MLP neurons of a small language model. Each row is named by its layer, matrix (down: output weights) and neuron, and shows model dimensions 298-447. Each number is 128 + 32 x the weight over its row's rms, rounded and kept within 0 to 255. Numbers have three digits each.
A block is one neuron, or neurons of one layer that tend to fire together. After each block is what it responds to, as a language model described it from the Wikipedia text at the highest values.

L2.down97:110133110135073151074167167122169113153158096059145145140132066091052142091089157119106213149083105126152205103159221087170133213122144216105103174169195181123138179047191154107135097161085174101146196149147103108125083161122159127119152046112123133123087107158140165133150169111159094145214110134077125141188148042149112160123106090093143085136148121145148117154115138098135122168120153188173175166146059132109117115076119158141137138099154116107150
L2.down215:098150134142119109107147145113147144124139150114162136207114104094056119128131141134107116122105127116105205135103107186151201121146128073148101137125148081105107087213167155119143086130070101156129133079142150111179092137079137117129090114136134114164119117210153148115113097128162136164113140137146160131145083126169179069177090136128102120152077095129092182121113120135105131131190089163124066086030164103155182118211121160117128139052112132119090
L2.down218:192127132136092122145134129108093118148152152169141094111116109124096103125101131122132160103184145123159113122130157127061084127140108113186102217104115129174105092131178097137065098142177096100155194152121089122154150134097108169153122073117124148134197138107142136086112051170097122149123111100132112108126097089139129102169132121117081089156117150135127128142220081156110131119092198098163150093148155174088084135144130154089157112154094121160136
L2.down271:131130121128200129091158109127189127096110149131133123120180140104137158085163102143164073136128099168235113113088184118081088095140104195128090049125103104169116119139094148150107082098122118105125177130087131177169121178191106153083075092124060107187146098170092087106119120134145141142057046148110150054121102172137098217159123098062142091090144124129087197092116108140133134088093142128132108140148125125113154143191110100148127084148109124152146
L2.down425:158105083104138121119099141134106144108161076149096096087152108098090146072129069106126112175076093086157149106126159123110137054109152086084139077113150171145140224054132087105117134115133049108128176169122138116118133103042079136095122132136127111109079115067142172128134118182087060150178125134127171095120154112149146059162161144182145148107081128097149120053098081099121144122206145166138125107111134176143082139167164129065145108175114074161153
L2.down429:106125074134107169138108172109189133133154111210087236114114142089125130151203120118134104093113172158074125097132122119078120141133118192153125087114078137156159145131141141179138137081084138151107106119075120179191115166193125149163133148114186128117114171138098114117079163129129112139126094146080054174136187121062109178110107170091152137137110111125127110131157182150134089071153110154141132093133107088151104156099108143145082163107129109109122
L2.down477:150136140089103125129165125117147121107099148112112165103168133088107202080116163166093086143119133079127123094097101145069133136079109170103160115145138159179082137159096144124076127195137143103104151188153129101077137138090121123151097086133127106113138137149133068181121050112103123064162110160111047080100119163176140141074158166144161127166140152062098140127130103091121186161177112103148069093096085077186103124186102138112136149153146138151107
L2.down504:150130128175154111158162133117067162112120085055119114048178127163090144198120137113126089122099140149044163117127047124162154153127109146104111114167122134152151146117110168145120103188140097123102100122075135171153165087159087116078160138137148138110096114181174157137112118161168129122159122130153124127118095175065130071171144197098167147146143057103129132097104106077123071111126099185145085147112143154147133161101108127093112099116136145135084
L2.down541:086138151085071116125135123112114135124152140134078109116097122097147131087076116098120111129179163098143075120149110123144128107154134093126122184090100081127112121170158126082123128146140088154114129189186133129072119122186098127128144126125120140100129119094154109079133150162095087124105117103169096197138148138188135101121133137137116115154087113108153145153132118112119183087185131115121163104176080157159184176129180183061142123109085117105129
L2.down552:114128176093089119083107130144134112144117155159110113139124089128158120135142190090133139120165119109092064115202109140126176087169122129172126094137052075143112071136122104096121083151085205094093125161143126106106100119113109114123171138122096095128135151150164076155149209105078112044133141087100204125124136106066129124117157150104094136167173122080109142078055152103118128128163060143130120138170132176049158096173108099129102076169104195174137
L2.down661:169137105143197151117107133137059099143153124155138102087152086145069148123191191106124087101146103142115196132058133108140137181095117125116142156160156118130132109113113106173202118151067152137154156136118143096115147123118103105161176089164124122117139181135173136088104108129108127147129140147059146095186137109170148146157092112166147112093128030107107126133147086126136098179157153186180090132106118079154145140098113122137131163121095184180073
L2.down665:075125127144171120148093101120139129151162137154162172130124171138124169109185127145143154058185051141107169090101135130190109115107122158131134149145111123117172053089118135143087156114087159076096116118149215150096131121116161137199142082170118115131134135161149138085118080148134129095112085102124159121111094066066167121168112134196132113125126101109101093115091170119155147142133107099133103048133170195124115180109150127137112083086174161187119
L2.down704:184134136130149141144153115116159185150144125079105161122096107083080168118074149142136152152030109157131120116190056124123154118093136155118134067145109167117127185152118179145114120132115146158161191096128150111113165137183166150154107036113141159175155143169122150146089113103156107132117121133113146137123117109169114113172158081122159111111087144132183130112176095107120126112105103158139085066095129060086142127131141160141154146134092133126106
L2.down798:109116138093033144118111197130144145168115158172074182088062108106107112128102079123126178090179144128095141153109108155092201080168123162059084165124111124166140188097146151131096138177130219110097127116126161095176164169128152181145112117147141139114108131107201130110179169123072131115120116106105143116152163105146149081168206135123115148144169103111153121131124116102109133064110104158180091111148154141140095117153171135144102155089078093128172
L2.down812:112119170085141103100140150134139129168106068172147112131106116182070125123057132142112068173029105100148147112117109131134118100121123067134082138089146158159150176128081094155142114150169132204140114139145141116165116227176152084107078129155105121138100162173160113147139148131119139117080145154125108135124127117127123138046097142103163144081126131133124121048110132116145152115081162126165064099137111131132138136169120117148165171111109146113143
L2.down833:148130073127159201148124154112111097090143164136069112124092168046120147044181055168139144149049083117147116121129155121137150142112101129123120145109142181081208165095157113076151128126166106140119162193137093167107158104175148136093167131093072136141105107089138132109134071128123095142129113171132161121214132142113117109138149145170143112159140132102100183079116148149120142107179136094099162086103171104131068163159150117097059081116102130167083
Responds to: Category nouns and field colons. Head nouns and colons that end a descriptor or label before its value, e.g. "Bengali film", "studio album", "Species:", "Postal code:".

L8.down10:147148121096118098089105120168125092172143044142100125126124111134134109137179099100155166148151099107119137156182126091142151120143135153120097120136083135126073147124100104110116136109133115137157116062079128130125066163091150137113119087152119173101131079127123139117165136128101177181073187160119101184087128145119172190064152128109044136089175140041100160132165100194069159079119163141135133044088125119082100126146116109112214084125102090162102
L8.down50:140130119113136130092104118120114128108191176147138089109137110069076112175121106110099144106133150084187111130132103110117116119163135164140168189150085140099106097140141156103147135164161050154134113112093102111099135170091178108133128070143142095164162125148137131137215125112097131102155122189138148194179145122168159148131194099152094093073160113103175143172153121138072151143148089143113131072130145149100157107093123126116116156080101042137122
L8.down313:139134083136161123112087170065164116067130147117104105148139098127095133141164137105182148140115134115139139169170129111161048093148217130168094148106141148127167182152104133064151162129131115126147133146142129141050141083121079127189170151130148135119100141142111137154103147175168100176132170164127058075115073121080119106091063152141107135164125109154113118149089170094060072116130131180132148132148096105169086134150182158066106127082127125101148
L8.down631:090157174151118085107096133144112144055127110105126141148172153128065111066136142142120130106138135148172153157109157115075131132149099058144129130052081102121131128126095159094135122157123086149123108139118161103115131151215190157063096114083111054161131122097136127107142066051109135138131050110123131121137120154151108101133131082130086106143138130179159151091099107149181133109144089097141166142144086144182101138206101101183103074135061071101152
Responds to: Role/occupation noun endings. Final token of nouns naming a person's occupation or role, often word-final suffixes, as in saxophonist, driver, musician, baseball player; sometimes club or company.

L8.down37:156101169138130091161109101159100158188073070120087084116108144194121097124185141112086169123153126137141168126083160174102111185148187154166133135099175193140126146116121142120156141042145121129085175173142143127175116136109118097133130161122108184135147153102144150109095130087161131118099098116140125096146164135113135136133125143074160155106130146186176118073108156101111196092065146105112147154130159142143134108121198154155161136083176129186149
L8.down455:113082095075076113109131169166102137058123077152151096108157084156161144123117103115083157108087109107097131080160111150101066141131110096158108141148153160143090071166109108154192190152061145103142079122130135073160040128137108098178115101108105086153083104082119152115158070134100136119141156132107113132108157126114177147139159148104145146122133133082150148106103216149139119164107159170114108116159156116112124140133186160172107104180162083117084
L8.down680:145196124101107150111131147141143168161132105167153100077084145142155115116103157069108115087109104162094144160128126121084156202077110118116157130109144171105103156139160150139144109091142164140169155055119124145189135146106165113083087149121098119143151197135077191130163154126139143156082115101165088103157090093170128138070092116107073160116158083154124096194197113121123130085120113118104148156142093099110041125103148104125168171133088117150169
L8.down769:135093125117125179142122118126139145097126126125117123176094075231095080103161145122183132154118131142122126076135127208134124134123106138114123146052147145130173130125146156086137119103119160160118134145177087210134117189138112164107099143149152212065187087147084122123126065133148126113099104129137100145119173104070145167128092084084078040133158158084116173155138161105136167114064100152133119102170147135131151141153134132120124153181078148137111
Responds to: Second syllable word pieces. Word-internal pieces right after a one- or two-letter opening fragment, especially "re" after F/P (Freiburg, Preceded, freak), also "oc" in focus, "ut" in Deutsche.

L9.down580:145056126157069162129130170120055083145134148093136162123159139109124134087119047128130136122128216192120092226108104102124145134155181130103200172084124088163115128107234073135127098137126139130107134118152094104162125050078115102133106162109127084109131097135089086102132149130081106102080171140120109142211091111143033085138115082169117085042159092133139131098161185062215140141184135145177088136171175174148143127133202137149103150151139135194161
Responds to: Word-initial prefix fragments. Opening fragments of multi-token words, mostly after an article or table bar, especially pre and re (premier, precipitation, presented), plus 1 in 1st.

L9.down760:117117132137155085167146083173145142143136170158113097108172082101140107097091097140136123130138128143107108132085126078116088120154154176121153130130142148201116171131101079113139133114131095151102137102136094064144125127122126089132132200094122117163138163092073118125087093186113161132186158179135148121140083127115130090090038145161119130127119092188136092054112109105141120083099096184160119117150148141161108140147112115154139081137095152080143
Responds to: Numeric context connectors. Separators, punctuation and linking words (table pipes, with, and, about, word starts) right after a number or measurement, e.g. 1,635 |, 594.8 mm with.

L8.down329:155130153145130174075079163134137105130090121117140098155105067140154119175157141128111137121130144118138216143132255114166170189142074102116164106099105086091118117120125121104083109158129067183170137108181136111064100144136125096064142156114061140123103176150110127107091171112138150155122110142080105147130126095064147136103121139132067106130133136091083140130142151149097130163115072178044100124165112079129090125188115135181146116159181159129114
L8.down598:139160156138109153081094174126148139081101099127110140115144127113146074162132132091128145109133156079135137143130139147122136159164170142120097161159114134091126115163094133130136147155183068092131136174180120174135101105103143117112138111116136123122131106106137105152109157153156122105114191094187137155096173158157161152076119152118131104153120101109114121144195125100158118140075127163126157147097136116104095110160090101143093152115226169162114
L8.down706:179171107145130141117165137130123152171106141137157140080110127093136155130103142098187103144111099078123143167169124138106171129070067122092159141146133163087079147170065101163160134155160101132187131144161138120053093088160107163076153161147182131110124125190133127174108126108083171187147091146131111119164158137132121091142121143196099105143140106088118174171140083088168118204132083084138118158110157072112122146164053072083141062165165160087127
L8.down746:140193158141122120130141190130107169161173102152147145089136146123116093110124122143132128086154157113140168082134108133124131063121146115085053134141144186053145088135143135150195124108127096080200141148179192152112141133134164158059135170093116103108122120164132081145169152102110228156086138173171163140135129140142147082117135111071095144113106162147107169121140114140146113113135174122083114151132131120140125139154070138064142092144170140100115
Responds to: Phrase-ending commas and parentheses. Commas and closing parentheses that end a phrase or parenthetical in lists, tables and prose, e.g. "(1983)", "unique,", "(footballer)"; also the word piece "pt" in words like kept, September.

L9.down296:135137111159153105143107132141148075088122142151163179167166119096154131107141058138109167156104122142109142110127093156116153145110157178182175126114132096115134083131137156144141114111128129110153101107151149200164119138158149178073183087140132151175163145140108120167171081149153135117113128127094095125111121168154126111156080136078110088109077138093080118072140135124179029131101109132122107104119165098112149152113135163134117132145178141203133
Responds to: Head noun ending names. Final token of a noun phrase's head noun, often after a modifier chain, such as investment company, Memorial Stadium, ADR program.

L2.down16:060121125128120117101185128126062127081159116078125153113115172124074101184135125183097112151089108151146146137124127141169143132142142150136174143179079109165101094189124126111151102169167091124146170107087126084096104202115103137198149165139186126122167131164142149140142112139114124116141128127078088183210144111156088142120152122203140158159164088078107145112122116147158160139117184117096137132117141101137145175145190184134095121112145111088056
L2.down26:135130122125138161134125131122079163113150111088117149124149102162057091138123098120084111118132145159125091132161151146058111142156096088121167119137055127135162175190070099150101124115153107177107125116068180152118158120148140133117104096146149128097078133105168182162130086128099133082149121109188138080115111087136149171084105087149121144112110122089144164146171093169136101069067096126047155068119134147138138120125107151104163085149113150127045
L2.down76:133123122097108160142182181158126089141109119127080171145118177115132126113161104134114150094057043116076116131210182144126119093153098131118145142069127191118073123112134073145124120131145157124129100137180150137147159083090153148081117175055120150145113064106131157091085139090098118127110138127153062166121125137141085089125177163088144065066129152103096132158168075135103109198108139148169129112143052122159175119120109161087152131164119103152163
L2.down212:113120114126108153173116111111091122144159136119142117117149153154149128084079159128176075137117072144095129099145172158056178198075109152120184137149127128131099082102092123180080124125129127138123107120129089130144134059161157143084080076124159128082147078161218088092123178151138126142133102138134110092208135100127080157172124123117142105133175134095150128138154116124130145144053117103136129129103132125122155080193148188114064081113045115133137
L2.down362:095137133098122066122076173108159134124162055125104142159115111125072124097152121175086156106102093113116151124134117147122177132115139102120115138225078168100169124253092107108092132182180123126098152182124171090131125094080167174130051194135125085101154132114172184105126076107151115140108145059128114182143139097157141147102119173149147092101122120136092050128093136171129123162111117059139123091119118117116109142135117150159120103086208183157134
L2.down400:133142153171132165162224144120126129134146120155168154153119080107056108094137083124135137148114113141138140102171132121153147100100186095109146114146085167168126136146189175117172134123145144098140113116147171108091121129068138140065180070130148143157112157088141043164086116105130129134100179115174167185132152097135037128138165114095117103115110174098187076137104181111118198129198136131132154136182132115111079099107095090119126049116127118154103
L2.down460:157131099104122154118154175132097077105135090080130140149099151152088122110149208124092119066114137099116094113163087149093071124184129128124123139127174113107138114085173126097083105128147189144154111158121154152084145126167072171115131055097142123126137189146107151132113096111115144061135129144120113151148108067106159094122128112110114136099159162168121125150092140122126103086062129128113138128165142108159120037202110077160158084098109114183129
L2.down484:104132099104070138112134170140085095101128162088067160140150135170099145128131164092129093118099088117118197140131116155117143083117156141137112096144162110128163221102149168168108129153131096137126118084138114124123139134110176149151103185132121110162084159169140176127139155111121147141188068088120158164135155179131109158162161116119099112132155163054088092097106110078112143119130115131140116081128152121117216166112121134121145112102150130108109
L2.down502:146129106164124167142110108128104145104092109111132136140160127128171139115165143175105118090220125150108094117115151134123186087155123149120136197150126103155114060183092173219035100155089138060161084109088074131119132088182178160107174074114105131122121117155132086130205156132145138095120119113109119136180096118154172126140091104113176091159126167125094150094098163151090127175096162173085093169114111160132120130085102100132163135155081093151140
L2.down539:151107164119096129141104152132145139085109113085146131159110121167135144131143116121161117121091142156113135144176088194126159111142110136150149118109084130180131140151064098122115150121141137098118112101166101134170156166136154156122082130146186133087196065111227106120114131125137167144103104096156119147160110122108146175178075149125130129083150178061083192103122139159137121167086109129148162154140075124092080152138121141122151142169075122136086
L2.down560:143128124089086156101158127140129112105088115135078110110120118136130100181070091095109138139114107176126078124137086191160155142132128190176128134121137155122110134062158123106147107105129111138114095142140102086186109122120153123135101089070170144091173146079138143120141148084146123098089116169143105131153131125080137078091118138170196128079089141139123068097130157141140139152128106154209110155182083143183148106044130146113099126104097149134145
L2.down602:133128074160119146117115146123110135167154130062121146124114123079144080098158163142132121160138126160131141097084112151096137154157049194084147143160144163063141160165104091138128130136183140157133063147102138086113113168117122140154071178134118139122157170153187152091101088131174122155113124143094179142197071124151145179118145169110124138097187167082113085123163123148093146095101116169081177087113105143125125122108095144093123109134142139105139
L2.down653:091111136121123137125132135145086084147130126136073100130117121107174157159113073083106131142110130182145188134112092155158138174097126124127184105070149123086145169104113121138135160067127114083076143071072160033141108111110119156128120093130156142164122128067114119190143164109156140129082106131126121132164125141113182152144128088186099103071127137096148108068123148163108111122154168172144090082130125087118103156171101088151132084143190062148184
L2.down677:159125081152111140104130079134131143101118107134100141164129113130135095166037117107079113152127134142157178098121114187114159166155155078109185161149158146161139128171083128177112121122147090156154093123126087076115123192097119160139114136134187136107143176112055100125178124077112116123135161109112135195116092140159165094092101150076178104145156141144147058123049195141108132126182126075200079081077084111150122113113141130160197102127131108047163
L2.down687:115131077188096145096102062143105144103127124148141154173137101142090107085130140083166157108110151135149096158180110083103097186126127210124139123127032146102091125136130156127149122151126180161122139136119086216131172095097042079147070147125102108138153174179210155112110154138115082128056094103150152149157110118077124117128108146062082167096122150186132127130099137096127141148154098079113120157122085177121126104122187149124104151116111117125080
L2.down789:105117134168127150142155145131159125098070106114151187123177101101134116097206143132142113145124163182116144121120131099143133128163148116170118191072074154124022163139135132105087155120097085095094120124156167100127121166118110104091093121068138145092136111139132133084063128100150148111116130131208052145126152161125167173147119115133122111117163129134088182177129155133123107171132153111131110084040093124115148042150100129148080157141131099146173
Responds to: Mid-word "re" fragment. Word-piece "re" split out inside a word (F-re-edom, Sco-re, the-re, sp-re-ads, P-re-vious), plus other mid-word fragments like pre, con, vision in tables or headings.

L2.down59:163115076107112128155136131108086128167169150119145056111127141104113155182140108117141116143112081100094152154106102082147116173104135133091102117157168150096158135147119118174142168161090130122154130058124181084131150078123100201147139111110138102207123128104110103103073111109113139166130141169128120155077151160108134089100128075151135067117183113166087093110148120161085131111141200156127139130107178078116131094100045084158152115108150138123114
L2.down106:115129099169071143144078157128149109078110039128160136131135117105099123107091157124160110125100116148207099122168098157128165078139137136141079104150124079139092155124099143166182163144186119162129114173159179121135128172117170119170071151134127118127060130129122125107162107170140106105135139152106129097179123127091136159140061113140121064124147201104119158137107180143110137134138154132107111106083117166124151110153174176190128163126215041180161
L2.down146:145138127137113132078167141122113120121088128043206127088108117173144124139109128087102158064135053136100158106132125120142123134159113113141128164077114088181105098164119156073060115120107092195091115139120138068117085057113144140095125102200164140117103161090121067170110107224205139128124155116102105130098105140137150107090148154156129087132109100126130117082088165100150070129094174136158124118142178117137105103121162156163105147120201117121097
L2.down261:094143140098125132080201135092126127136110147077118181166140153112178117162125111134121176138160122079153100106144122144111147170085164176127161119125140125077172163113122116115146100171106113107097101131231157156095102114123188121076111101175150134135145128129143089091093132172113114120181170116124110105127163089138140020114134136113182142124139159175110148176102146063143144137131156140153171195150132102120070122127147120142086134118189106123137
L2.down283:077152165108171098105150118110145141153123104157123139127140134123152175193081086148127091156172131175149111140143135095125080162141157112129074188116093144133158158117108142212143158155138122183164161104155105077091161149061076198127118138167171160157180084110132109119112108135114131198122118097105137112155126143121141192114111069147099111171192145126146164167095152136116133197106138155161182104137189140082103107174104114090150108115097123080087
L2.down349:083105063091114149084139161139127131090133094126159120079156124198080083049124105141114115192164148137094129100095095085191153102111054126135106113127164140169072106127067133142118104145140166131127154050147134148141094137126095187082155139140165126127152109137137160150176166167142117150142095185089118057133118147143105079108139170193141166132148103108153180151156064111165112136027126142128169166127181084138149105155092048160074101120124133124134
L2.down368:141126095159060132131109134147097052103181077087133091096146072104112119185065174084159138143115100110111130154142094151145091081166140126147149129115095153119124169089129086120129159130077132140141151134165089154145106159162107154097138124132093139157118140133087065117120112122088083150164115132135097086183119141142143159126097149120110122115150143125070170145065122149121134110120118148132170183123028096098096144149155113155131123124138165151103
L2.down385:097137106141178114087157100109120076136155099156124114085140175115158176116131151093096108088100082140137134167110124123135088164094126160137131136097126184103093129081098148162090125076132157161139158184126131104155128157204200165127116130124139140100138056146102137113162147125153139174163158140105128183116133130133141112129114127169082071143133111125093107140087138100075076149149169156174160169155150102175116148103179138115160133129161135098125
L2.down491:143142150149151130124045121119162129109114102116193177171085073125137111100080129126120177096105088130159147124136137153143186125132179119133075059119181164117164156156080140133081162148126148132127170094105089110127095159081164130127136094155163098137144038105138153110122125093124126139063137167118127109177136200108147116119050146134057084129145112122109091104142161145117108137072134154115078109131155127143176126164094132185114095168167090183122
L2.down509:122139167087074109170168155134126070136142074120120088096129069115131136170125129100080162106102132124197117138105161099147151158127178150138087112111133124171116163124150134176133107150100160147061134105148147089161115152149148134099053146104147129141087088120120132065142146146093101137141137081075040116140145131112123103196090199138113141115129151074116126083074147132121157181196106172159057165158098161171145194149164155122106110131146079169129
L2.down535:111133151201197128072078134132150148138100126097138152115156126152109132191140079127123184143092106196105106107138101155116126195145152106150128141119160157140165105133082079130129161117117118076107204078138128122105080093130147126124158128138098139147179103058174112147115176085151120121115150114167163059168133145155130074148122087111114145152151133118139120158172193111123049140124142138099142120115114069093082155133125106103131163100174084154079
L2.down589:140132163167094123058168114173144142131061098158116181154109070125098113072110130151138143106146184105084138142100148193087094128122152123152174078111114133154166136136155125191102083150097147117130099090134120140142102159153135085113129163166187216111131037181119167077187086179144105090108098074119092060133049108127138138138197170089084181159148116165143145115114129117189164137135143155139147188072142088126113153101122084154197125133155136117069
L2.down659:126123123124139198052080123133093123119049066136134102108103099118102113145137163097136144096088045110185164108166134111098119134156183108161087140138188151110136121142105088119124131134152149183104141106174139075111118127064090172101175147127165099162115093137121110131120068123123143131120104163110120062156136139163108154149094119122057132138140161123109160085138146149106119143110165118117142155132172043103133094137131156115188123117197092146147
L2.down667:162121090160133156139146165112169147135102100082082114059173163109126134090094109100101100139118037136110174139160091104119181118157194187191179074202187156136105127151128127133131160147118154171132167136116202125118148156173146213148149152122116110131103110165164119098094118106130164104155115187206132067114078122093087131146114135159086045153164132095085156165162107095136102082142163168116117177134110062105084163096129134157112107118170129119128
L2.down701:106103121091128141096118071124110117206128114174109128139135128134114127124107084129153161135142066084189154119103152129119123162108150065138128091124156159147118149127145144118103166200144131087177058113148139070121000150080163164199142050126166074121122118096095107108172085108133166131111190161147139114103160157167169130163168135179145118153118149089165128135109173139135102140155147045124136132094129131106115108167072067219170106120119053111154
L2.down886:131173097089082118110162134116155149112121150125112114127103124093149189119136212072092133076093134127106105144119134105151086117125147168140129138144119108120162148106206125146138117144075170159094090170153139112099132173144176163112125134098201142183105120157162158140124093140157070108158130073128092105077085136053063157120105164127185116170146142145148081103138066177103206104191076176139154122132135150118098097137131068125162144108176127134146
Responds to: Final piece of fragmented words. The last word-piece that completes a long word, name or code split into many tokens, e.g. Czechoslova-k, Rybárikov-á, RTL8211-E, fieldwor-k.

L2.down137:136116125124120108100090124113060113200075150095075175107143175120116146112120060147128162159125105190086076116161143049156090106077129134170176125159177153156127122050137169093155125164156155131104142108159137116137112149186133152141143151180095129139140087135125107138140150136149166109110149129152101158120201119104118100135147194157165116103081169134116179087110101123133108120157115092148133160138066135091015139144153145129141134122139120111175
L2.down177:103124156082102137096072114135146107119059154076115137141120133161122162177146176165126160100095082124159168113190120129110201123132199119129074113114078132157141132123131101123181130157162102129157097133099107100158123061116155134140143123103182118131135107183136100180134185127136114168118177070161145123144203146135133146056148107129237113112106165169061116152156121122106125135157097134068115170083121145079147132157142163108100090148100122139144
L2.down338:134121142072111155102101175126158134103133130119052156104094107156144164138114105148079128119146160100082147138141149133085165125127099121171080199144138094163148085097136198094126187157106180137120159143137143143194119091204176114135102148136124100112056074057152074120107114225110124134175188109141072166143157146088092123103038121094168094138127170105152147136094114159134083131104094131164115125215088159168077180120132175087056102168156154141191
L2.down469:146137098118149068134152097117138132132108116125113118131074112167136123088141092180104173142097184138141106131180070150129135144197182176153115099137078168115101156122135084097080132150056145109124123193086140112103111154121197111209112141103159139103111108088146171108165077177129111155055115151101110113155138111169154122105076149105149140145152118103123112131072109093117073109140133151118130160109159142068129139133167134153103139103126105118184
L2.down478:152129153094153143142126148133059122112136091094101152138199121146184104164080163092089135079134102131143091145175081165124208115149103190133114125149117177185131064139145157133095127158067107124119127164113118091090084103143126123114141152136092106086100144116117146157112161161118123130136110078122105140113108165116115130132103134129145124120157131081109157114125140146157120122106109134026113128165066131106143102113118098113134072116159116119126
L2.down497:107141182200126174138102182161120141069095090134070145167156122183158169119081101170099126128133156147086120125060123143141150170144077157163100144154148145114164133154131118153112099133151138090146162076151130127161109140212088158098101138115131152127153142136143148094155171075146112126084102110102121137143103101111117069123192203117128129182185108110120151117161134124176205164134152108121050146107176109114118130131138118065133151140164134094085
L2.down524:155141184096158188159089082121112103193119133154115107152111103164140122125137117122084188075131116125123099139130115147166151187119139114106127105131066115156181097132142168178096129134118155106081155144148151114088114071162098176113165048100094108082118152162150086187078155175099090133093159126092139123107114107139151145166149170148059109140155093081111104145084171117126153137107086090076154157141172168134163049141141121149139103128121118128131
L2.down526:092130177101183109099110121138081168100137131220120121118076183084173140083138189203125133129094130160108128112164173135098092097109153188123136132173083115162156145112128148166096167077113126143097102082108103096159116129090093096146153113140154132107094186104171088170141116109112140134165106175146122146170155103152118131146126091121165188122116057103150156152130111094123062143146148100117070101107107119117109123167143196139121131097125142111122
L2.down559:126138171170134185151163104125093140201102155102096147164132121110123111163123102108143166093174154137128147129132109145147193085139147143139165144112124110161061197114148141203126124157123123091147184125124152064209126161151127155110135133077166140159085138110157079158096145114114141057125110072159151200119080096170124148103092135115154163161111119165140076164136150097118199093157141146148120255121160150143114155077150198122134145091108123066118
L2.down577:126163159122099117103122099121153110173129107107061171121156087108136114103090164174090162111132132162139098130092121084121087152152136197144173124099133112149098084102188169185163112142117139176096112094119117094163145110120130153122166176110137130124110121060122110118141140136083183157105135143205098147139109118126098054155149127111160144109099097119120123126117173127143124107159142185093115178177150150164140113129088119121131133050093146159199
L2.down585:097126194118081167125089154125173138086080197102159095149175120125094105123158132123146131140080117073123166111116108119129103124111089173080089133127121168147108178158111095156148141161120121155119125102141143122137112181072126143124183157099114141119116100119099186114160121144123126081129128103124173149131164128139093157145117128099133134139139066036118157089154145162107175160086127153073150141164135139116164155152125140108201130139139151149105
L2.down608:097130155084135096169092109127153103091108162177114097074156154129138137161166146139145118118128133051099141132136083102135159097060125180142120134134091124114140068105080121136173170077111138173101134094107160125150152108086144170134150147150095090128196125096105120187186154125079126174118088106202100167215179098147193133139186117161137120101112142097134156044169106165118152164148095136101122079087171162093117031129142109126163150129121097111091
L2.down674:140143118089164152059151090121151083128131145103150186117129096175158147090167095152120092127113134119152106129139116131095109144185104128133109161090088117186121134138177163149118109108166172098145108078137140168167089158185149119114132130086160127142158090120107092110154153096106110159185198157185068120091166193091113085073099149111086117144100129096132158080140097155120128115130187146115180109166177136157139139147082133150087118152162116130115
L2.down692:149144097167118176151145186122104146132094096121134140159132098104195083193140151163099106111133108211107147113135186107091140126122174122109095162150109063151136110135148170107106113161166195153091135121116152069152180090160105146014191101087125145150117114052174085166155109142095178088142147139171130143149150105123088133085097204139176134138136149153110106113099173119120119196169091178107126154176127090187127144158105088117120122139116131137062
L2.down783:168110121134130115114109130138200142136135091159105115194163108170072090129181104124115131112115055082074147106201133123104104182112148152104103154109134156171058115104147188136190130169102115146117180127162131158125163136103161104204079151112145099125129128097136132029086136100118159093102143195182149104078122155150133141150120121102165183079116101131102113136149126096136073167120189083152120097183158139172158176124115157110146098122096153125186
L2.down822:119132121113136092086066117130105067114106093103078095166129124141161173099140113148181150111137092174124106143105173101142166144103103230140127121094124096135106151111121100120127145166152101126145157164147131146119110110176155108152177094116165162115100113117141171164162143130192115073101082141092101121134157150129148100126114142159208191102088058139128085096164154146097169108144126198124127145152179138088144111130157131120120154172105110119143
Responds to: Table parentheses and "age". Closing parentheses after unit-converted numbers in tables and infoboxes, like (47.8) or /sq mi); also "age" tokens and === headers.

L8.down204:133119105115117112115135140144129139108117185135134145168136119138154152146177096153164128124128082121081137124168113121139130144106181109151109120145115117148138103139138100149149116187174115162141116123141165168168000073118103176117110129159169182139116038086128131175149135147112127150075157116119129089148153166160114130129165154126163193095110172090148163143073130113147109157135134086175123158118086170098092094108143125137168046115181109117084
L8.down400:042127115098118106119197158111170139090149097142089155176125146132118139109157124138135114163109111103157128092141060116155135055082125135105138114123153089185110066109111124140149155126162122122140136180115113123130151072136108135173154205121132082201123160099077119091193115147104199140157151103119162146190136123129146159124134118187141062116117147096163135111114183110114135151138067093160148112174128112144098093136143144141130108116108122142138
L8.down411:104125134127143134195083109155093209123099215146161103148106158110119108174117105124123199141124112095166108128054125137072152104171113143128157115108147142108167170130124172130087085130171118169121124086122166096156189100168162160190121084091147173167170124161135147161133106134157109151129136048149162109118149147076162150147124132134160081138112158144133138092152118165129175132114083130089131115091124133132106142176167111127148091105096089157143
L8.down520:166145154100155083156142059145122109081191092114122164116171134209129160115088138106140144138114114177124116097147184120125200178139102159189154105167076123185163126152106161148154148223091145183105027159118158184150081109141157090164133155078133154098113100116146169117170146143095100162124163131106137147099088140123162107081155128187144150091137079115097150121096137121111089177141111173181128154125099158131081085116098131071120121112128074106154
Responds to: Mid-word name fragments. Short letter fragments inside foreign proper names, mostly surnames in lists and tables, such as Golub-k-ov, Sime-k, Rubi-o, Lo-ko-li.